{
  "n_head": 10,
  "n_kv_head": 10,
  "tie_embeddings": true,
  "parallel_block": false
}
MLP neurons of a small language model. Each row is named by its layer, matrix (gate and up: input weights) and neuron, and shows model dimensions 160-415. Each number is 500 + 50 x the weight over its row's rms, rounded and kept within 0 to 999. Numbers have three digits each. A neuron's up and down rows have the sign that makes its largest values positive.
After each neuron's rows, "fires on" lists the tokens most often at its 100 highest values on Wikipedia text that the model never trained on. A number after a token or word is its count.

L16.gate1670:483468479447460506536449433519472477478500505443509516596458635544508494486501492567423620414460468510536529493517481497503356557545450516524416504508519564529477441551407488597588538465600304432524431482491418504560518505560536564563387530540507533471515545528522490488569475498551622408543494484447480553439551479578492458453464451530523447563537506521472521512495557561562507490468505453452486527573547517487571489466451498479447491441473516509479444447487508558414486528438471421616559528537419473566491513427452474585437490481524508490522483554466512510507392487538412489553461435462447488510441466514473443427490525488544470464446531541528501459553537522505505520477472492573534528543443488468453506473506606515464481543426547538420515495574545622466424469484424
L16.up1670:547564533544407535423504522510477351553438528458533448498497567543567568557491519494550482521498529503614496426462464476430487460474457567537348543479490508480566432488553455589506529523461522445546486454547434508430392606494522518576462590508504489476492484454536478623518519509490511454590505397557579554552506562502419526506552486517550542549571506542436495514431496525538541498511409450451510513588489535592563424549490485496381574441516417431461482511394475574539443521503512393540403563533369550480497577442467557503476473568492492484612522486441556468551460481497490561454461498493470391524494498510562506502479488421521501417552464474491452404466526425489499529489452498512489463450479532488495411472474472465431520382523573530519474553493421551547514432536452
fires on: "|" 30, " |" 25, "'s" 14, "," 6

L16.gate1620:500555450564603435464506503432499469512506546526493543562497517476586481459430517527450618539460500486446574510506588446463506583468459520426461439578408505570464541426452537430488456464469548482449521477505471402421482482468473508564402462501514413505526475447488474583528484507502554505453523485604465490498630541510347426515472424512513538440492524474529514446564446528553440504528479460406530411452550517565488458394499383566561502441429439576496396561464517518518465518524606575502466507526551412496523453438441519542472443577550467493464481513584502518522472578472457457577528411453549438548519570453619493477502503503481466602549461576530508565552659516458530578596493476575551590583534421603511457546498553493462487531503551487531620500568470581498509521430500
L16.up1620:495443548449473501519400566512539501539551490554441451437529393539442461477571488424501410453449542519533473543506482510479489452519538500505478507538568490384509572567476486540522520540595462490558464464499539564531354499458595549402561537482471490507543457400475512518462535482626478612521523475436540521483530501500557572477543575501475464519503481591440547549446581437489542541446521520592461544596536475455546447579506494460449482485480529473527509469491466461428651479466488465491501529481497554550560578472484501490512551455533443558518443522465501531478437450463562521468502439548546656571544485566465552466493548494493469351503557426488550413418413445505464502490575520470368476527510561433456497483453483575425492437498466513502406547432494526534430433452449
fires on: " |" 53, "," 5

L16.gate1785:446516422440503531549481481452519424470496491485462558431568585476511546435506514370479485499464493415463419522386535493580457504488460464440516441438484545570479492488529475496462520511521464489527536556508568681541518501555547519572474589514541435485616467512576518537482441465492539531465411405527539473583584478571528497526503444503521493482501481496419439461491526457513459441560508568414514606495621514446508463521499522446484488572503401556435515440439455531499408565601528585472523487509449505530605475454552498500517519506560423508545522521515445495494413501565540480503491536497527481560568456480537472555508488527459535580442456488497495446519515519481612512513502489513512504589497503511491445529470464502420666475448466560382596506425551498518470500469531
L16.up1785:466507444491521472440541494572495462504556487452541471523479471598492524579518551512496599579523412524500604528464512487546372461507558608517439510449507278507619452516543546486477474511508473526501484425517535594493434485536561545450525598446494494537532460464480414489519548556483542560537532488498456454490445491621413495542459514465478466543533439457456580523552462449536587484526411551552519579500409529539487513525472482456411516544460499464552501555490509522605434539509542482444488614543505501407538518416498412586507492675490435443510472416466498465479458461538471472465480501519482501500521468466513425483528630558525513623503477423454556517574518547506525457501488540630561434576487518438575498441502476543525494459531497543443515442563549511419501577431510
fires on: " |" 51, " –" 9, "-" 9, "," 8

L16.gate2188:599501547515506522429497408486465468587557535545421607575463516484518534469489510562457525473477483475455500508533442483498451542613526627565506462530509522464499431459487454605517489431606422531578472596534450402464519510484548566524464395501428395491560507527454403472450451477563444438442471462484483457457490588516444510451535497502579557573557575507470436574505546446464576485430490539497428534491566554575394535494489507491482532548620551622597541471501488490608519535460582612437502542497443533590553529492455539533500490555577526450545530565439473475514570588536465496553470499433408563552537451620448425503421485494437449511423562523516460448504505498508477533405521496499488477476618488493431528484401432604494499469556601499484455495591535505470502436467479
L16.up2188:433450474509459451535484553563596620482497443514496613527557529439602529473553551548482510479483577474456598415556551465556523603492464456467482496571575636515510502453536559448520504568462583564514536578496529502495513508498529493437463573398514565480537512468552570493499460540543490474457511544488592517541464442467444528457507551491469500616584458462490471429411405516550545375498435443554460494409510543603360571589542464511486461470480486598535424510521474383397484551533488428450494467477473438526473535601532564524444404464542447408493570473418574472543578465495559480435456560416603440480451460477545498554401536546484513514601580547454458386501513506521439527419567483490446500492491511523506478502553489517624483453485456510571526459455561513520511403436560
fires on: " to" 68, " in" 18

L16.gate735:555504494493457539572457531486429480423508399490496508514439487513475469528469559401437523549543530415450502485561499521527538513411491484482593548492489602513493445480529575477565519498509482532621471503499589554539438525522424451364513469490412552471383498505501524438475542501464546483461482589500522504566499588469560441510506395464603497424390610530514538520388528527478506500458579532505507500511423569512606533556492513523604410458478468534451510567528477488512474440448539483516538594468442465478526451512473547502543508532473474493503501424496466514462593535444471454525478534463531483522592427454534501510574468439474546442482560588524559329520465460494506528421465542411530536545473498516534516490455545537574391539514530548513377544470570569616497512515449
L16.up735:449462557548521470535459510552482460458439500527482459463488508458504448544449554490497528576610486458477391451537463562640553442530458483466476492425533480504519548494464541482524558505497520503564374580552573474507503570572511480496556473548514481460443500462481566519543388564481576483535581507490475579446493602458475457532555466594506555407388636409519489503439420446505491470588463520556543560583529566462533512647532521444452467462492546560428499622529457525472498406475573491414553512485488470538473462548436448530561494537487534552444486480484538522469511419464466471521407532537575477573575521457505529493584595544414530499511577510582574459444567466505496521489448525494475510491557464569542433457598470485497390463465557511452463501458512420554431520465507
fires on: " on" 26, "On" 11, " |" 11, " On" 7, ":" 4, "|" 4

L16.gate1730:514530552526468562449522448485531551509484450549479566441507640500484578520557600489561583508505525478573496405569555426544499568465503438531505418461438390492502482485510472481614487523504480565529497592576403445480488587465505457470506412535403499488497565458363524564446451529460591495425480536537482532525565517492487499568451511450431477547474448514475427529441514476554606523546503512598494535554503500500474570446520480443454512454539465594484515469582582569437551531596540490549482466493488465521522473564474495556551533498481444511482413468536486466619420480570497455459520475443487569498444491557504615522492505514524548526438505470488439529557532524475593437436533486409458540495540486493500444472472462449604449390483512512529555459558528509441427463536437
L16.up1730:456508458473495517506547482540551582573560520517498420378554519466438486540472413536586497550587489493498420493499620508531493576501518446521523514505398467476430481586508472454504479517604542482469496552499458486421535536587463536527488546578425522483548453437502532541531467499533521523470466528480536607527499497511554391453531517565428467549585445526544452526395605483482439520548596526467566465519489382593469519515486447456522466495520404556450449519530419548531538584530463571509511377450566515462481486534489509523519505368559535449437486512468577476507491574537521524513393509473526497519533512457434491517531591481565515508507558430512535488473580540380537403488496630586569621550470425475563572481491391501486498476438455522488554460401509527478564494476522
fires on: " (" 34, "D" 18, " in" 4

L16.gate1260:470515472433494422579528454523565465505469521455550404506533476561599403507575489441535573590553554430485538493499511503453423530428503546473536514420505466499484502534469499520526517540552466481498578465453504495441431561576412539514471382436563489476538536440547538425484523446523439438502529413470533488520421444508410474529469493495451522509442556576564510616504530498470470470426486490481513556493477594447478522450491543415479521519632424501488560589482491483463549491508542497452460447494493506579536493484549445504598502468514517468495444546470453642499470528458551453500519514427561545581393522516422496574436606396479578467434518509512561490421536491469431415549520564442560593537482443423531413541558482540635537532495567595461574535529492459508591463570537
L16.up1260:595533502564602418501517548600529460362517426465547538593491566489479562540502467468474530622488542480504509585559419487513486582477442594524506524501435473528427535505486506475511516410474491487488467505501488556517543421557382460529538511438482417531523490480526463488496595560484468541554456621531455506497441592537511527594488608535593483507495433452518503487455518479569505455577452446477472706530524603476453432483557503456530492392564431496454494589520416423507427549481485571552448400450459503564597544451538529554595569521545533479457482502451422439530498483514523531455554470497511568492551501466464472504481518471565457491475550478552488455506552537464528423557476525554465496395501516493582504530569490517567459451609587490407482448466609489520493384495552
fires on: " |" 25, "|" 16, "-" 8, "18" 6, " May" 4, "–" 4

L16.gate553:454438472504525548554519494513601513501489536559582545539347500543472475473543461468581552478570535492484483424440473484550458484542518450454498505463359461443545526426437569535516487409527500491437488499493579391477460517438432543478565515539513401523555593478467493527502530473504564504477550486500573508627532479464430488598400445540490530468537568470479587491551454493571469481467561523416479519530508449482439438564573535491585472421543534514539460568527537505544516515371495535516463442483490606532531493471566466596510501557568465469483486509443440524583492450444464531478548591459460493575472563534504462522525513458482463533514525468475371424500439516534568522538524440537442470493507476457487505517488534570508515493513500489530539587447452495528541481483476
L16.up553:420480447457562588404504496512545522492478532609532482533473460598424491519518557472521482456510463520535580484457471462529494517413584518601573522521480577448564557474456516516564513613487436422591470458467466525527554565489503522537494511498443555448581513479466557467548447552532550448487466465470560535479557467488450497499461501539518452493511548560497524443576453497580474461527502555536510512516542508487495600464525431537415468475533482482454523482466457495486518654524439532468391502447526486535595534524544510517422574498468564566476482430439447504433462544412439491410540560483472465540486509646460485523496537484631549463459482556447472464541505436511499489512539537484496456539494573494453502342490513434613516476504485493438481464525485467540391419497560
fires on: " |" 40, " " 34, " (" 12, "," 4

L16.gate2550:462423566535524498544555455524420418545493458521463462484427521580539516488524467554495602552475542507592489524521515492359430436520509573488438484442484542573490491521565473513372473523538569521535425419450478544522472528475428535550501481536561567419500540459587520412500517551470484481579563533492519535543473411436455567562455517561524519523430370531520495438487502509512537465597477526504436555503478452480460467409466488459480476424480573329543436480479484526504469488488458453543499336500407516556483476552514564530498535490422610557457474458532457536588524401497515518513528468557360519532473474591479595551468500475514510523506497581546518472576438474562530458553483471563485533539469528430539451453520414467565392515479528671484516519435503536421363615449482
L16.up2550:401519468421564441491522586509575464505440518462517428533402418505505589423516428539528495565444519397492531545528485470534459545515405489490489511548487509465433601504564500507468458486437397611542541540508519354507549473524471472479530501501338403529526535486394465473578507525475487550613449477497523450455549488559469612551536552572489560570601466541397521545482557513478453502497494464519528493522465540544495486526551434518547546471450568442481554445416491509633463465574563464539601527397535503541516464512474506484447455478441560524496519495519470615455545487428458578403623517556486524499433442508448464451447491503425423512466482593406554545497571518497491392462456515475517579483426493451459548454456527423545542509551487522555482485582478538487526595569475
fires on: " \"" 18, " K" 14, " is" 8, " G" 7, "K" 5, " P" 4

L16.gate2394:452490461510555527552531558463574389516573501420471465544426459565516464555435615468478499459432552446451523525498503570533591508536540496539536503475511517427449589433554567474495473552455349549539548505396513538498435529543532556455481588473531576484504559537469534480435483479526522430629539452513539503542563501489503488490554475453504495419543445525510480520458518532365565511558463503512487571527521449505530505543607592528447394538405479467502496494523497381513432530576442553456511506470518430427468455490462520490611390505462551539424503482470508479488467525524472448501495481518490466467506484522532551484545459505484464456439482633425487458553500520544410458493560529458497544450452446476502529566451507581556479399555451399530498615488529497572499554496546
L16.up2394:567519389506501566517502569468525463488460423481480477567481493552483418456474470524521594538576461474521509508429598556470487545526486524524528486462452454502464592486513491465457533477521489474512540450475504496397421535502445471514509565478523505411556527473439535489430547534435483428510514475492447472483525453462473525558533496453540442596456500531519449526463614554449523474477398531454505519423553549434425545586581481506525436511520521502494533498499446461521551419572536559526507527464458506553544534535485625484498525471506516602457481399480487468557460510508518461458448477519488486518398484484557507434567531470523587408419460609537562514433565589594575396522443493526491508497483507488499459481461583513524550489490499562547478402510466390566441491483522
fires on: " |" 64, "°N" 10, "." 9, ":" 5, " " 4

L16.gate1991:395573506392532490348551521450522507541438499509468501482497523505561593548512481563507455580411489491530533459539484531487326438452551507514555473561486660563461541457514479520526579458439559491409446435530453442478484347486456485504518563442461508484509423555461434542638481532533488496494533477394467380572583470405487435532427475462508495493563583441504590432443581503502585436460526472452468552495436481542494523472636535522495502495494511583552467471510502536551517465435479512455611530494460608459497493545456511495573478480514481506481482500564523554456457511455495452506523535512495472427568424562454567538411474524545500562494598533465588507545472566507494570431526495459572562495503493482606490487526509419488512604581573529495515508509496534509462549582441
L16.up1991:475535556443567494502452449552414462586570538494539562528549396553509480539625505568538501542517619426559531380419525560529476446514486539473548541505529536568491468458448411545533521408551500561415541441586514461460534527514451508495514537560500498516588468511494612539529454508421521562431476404508481520573543570579589524592400616425562483454523560533511555482497423428412471460502438555491513541527456512506493520478551426504611565473516555526512521366474572448495509539451553499515624515508482433483404546481471629545435460498434458519460506475559543517478556540476569513480488570461631585418506377426505504533409512495508417456590520427487533498558555488492449464467498530570463541570463541558609512521587514503514452550430486499504563554431635464585490496535456
fires on: " G" 68, "re" 11, "-" 5

L16.gate1045:544480465492480501528486493458512442541539426479482497404479503462542536432474540467379561435491497485518485569592495432483481528448605500537493508518487534486552487472475561572535564556524462465458416436471519485430537497489505562452514501518441554447512535560570453447467506441483540440500524455535586419461565531495466558556466542448515501587504500539432545401495508467481478436484398412422529444453522525551472555447463475477525456562536531472547496501491499440564520520480459550492442512502509439576575479508453443524520458665571620443508489454568444554498523483429500580577455577517568528446504462527464495534448434478491502506476433534454496553498440483475461492537471541498525529598475519480421435534502474476490504553368548559455469487576596507397532410473555
L16.up1045:553482499475397584486488572525518483434585466554580560538465453451469533449486517409498580474434499467461433580444545533506462550555481516428453633513551465457482504569496453472576566499449463541519468474490522555528585546567520538489579451531455590407475466524559375500407410518486578458501494574435514496390489547433525496501591458409468578516485567474478516466468451512432467512407518488500450529500569590555499538527436474509485496534536564514503531550484424535474426527528600507460530518447472529549501591523523467512635532553473542509411505484502551452423471428535501572444425449488494568482496495567584436439507479485540413487533588472490535522526529565497504401544540429501600508513451488505493453563501481471551546496475533525469562512439516581454407415501478
fires on: "," 17, ";" 9, " as" 8, " and" 7, "|" 7, ":" 4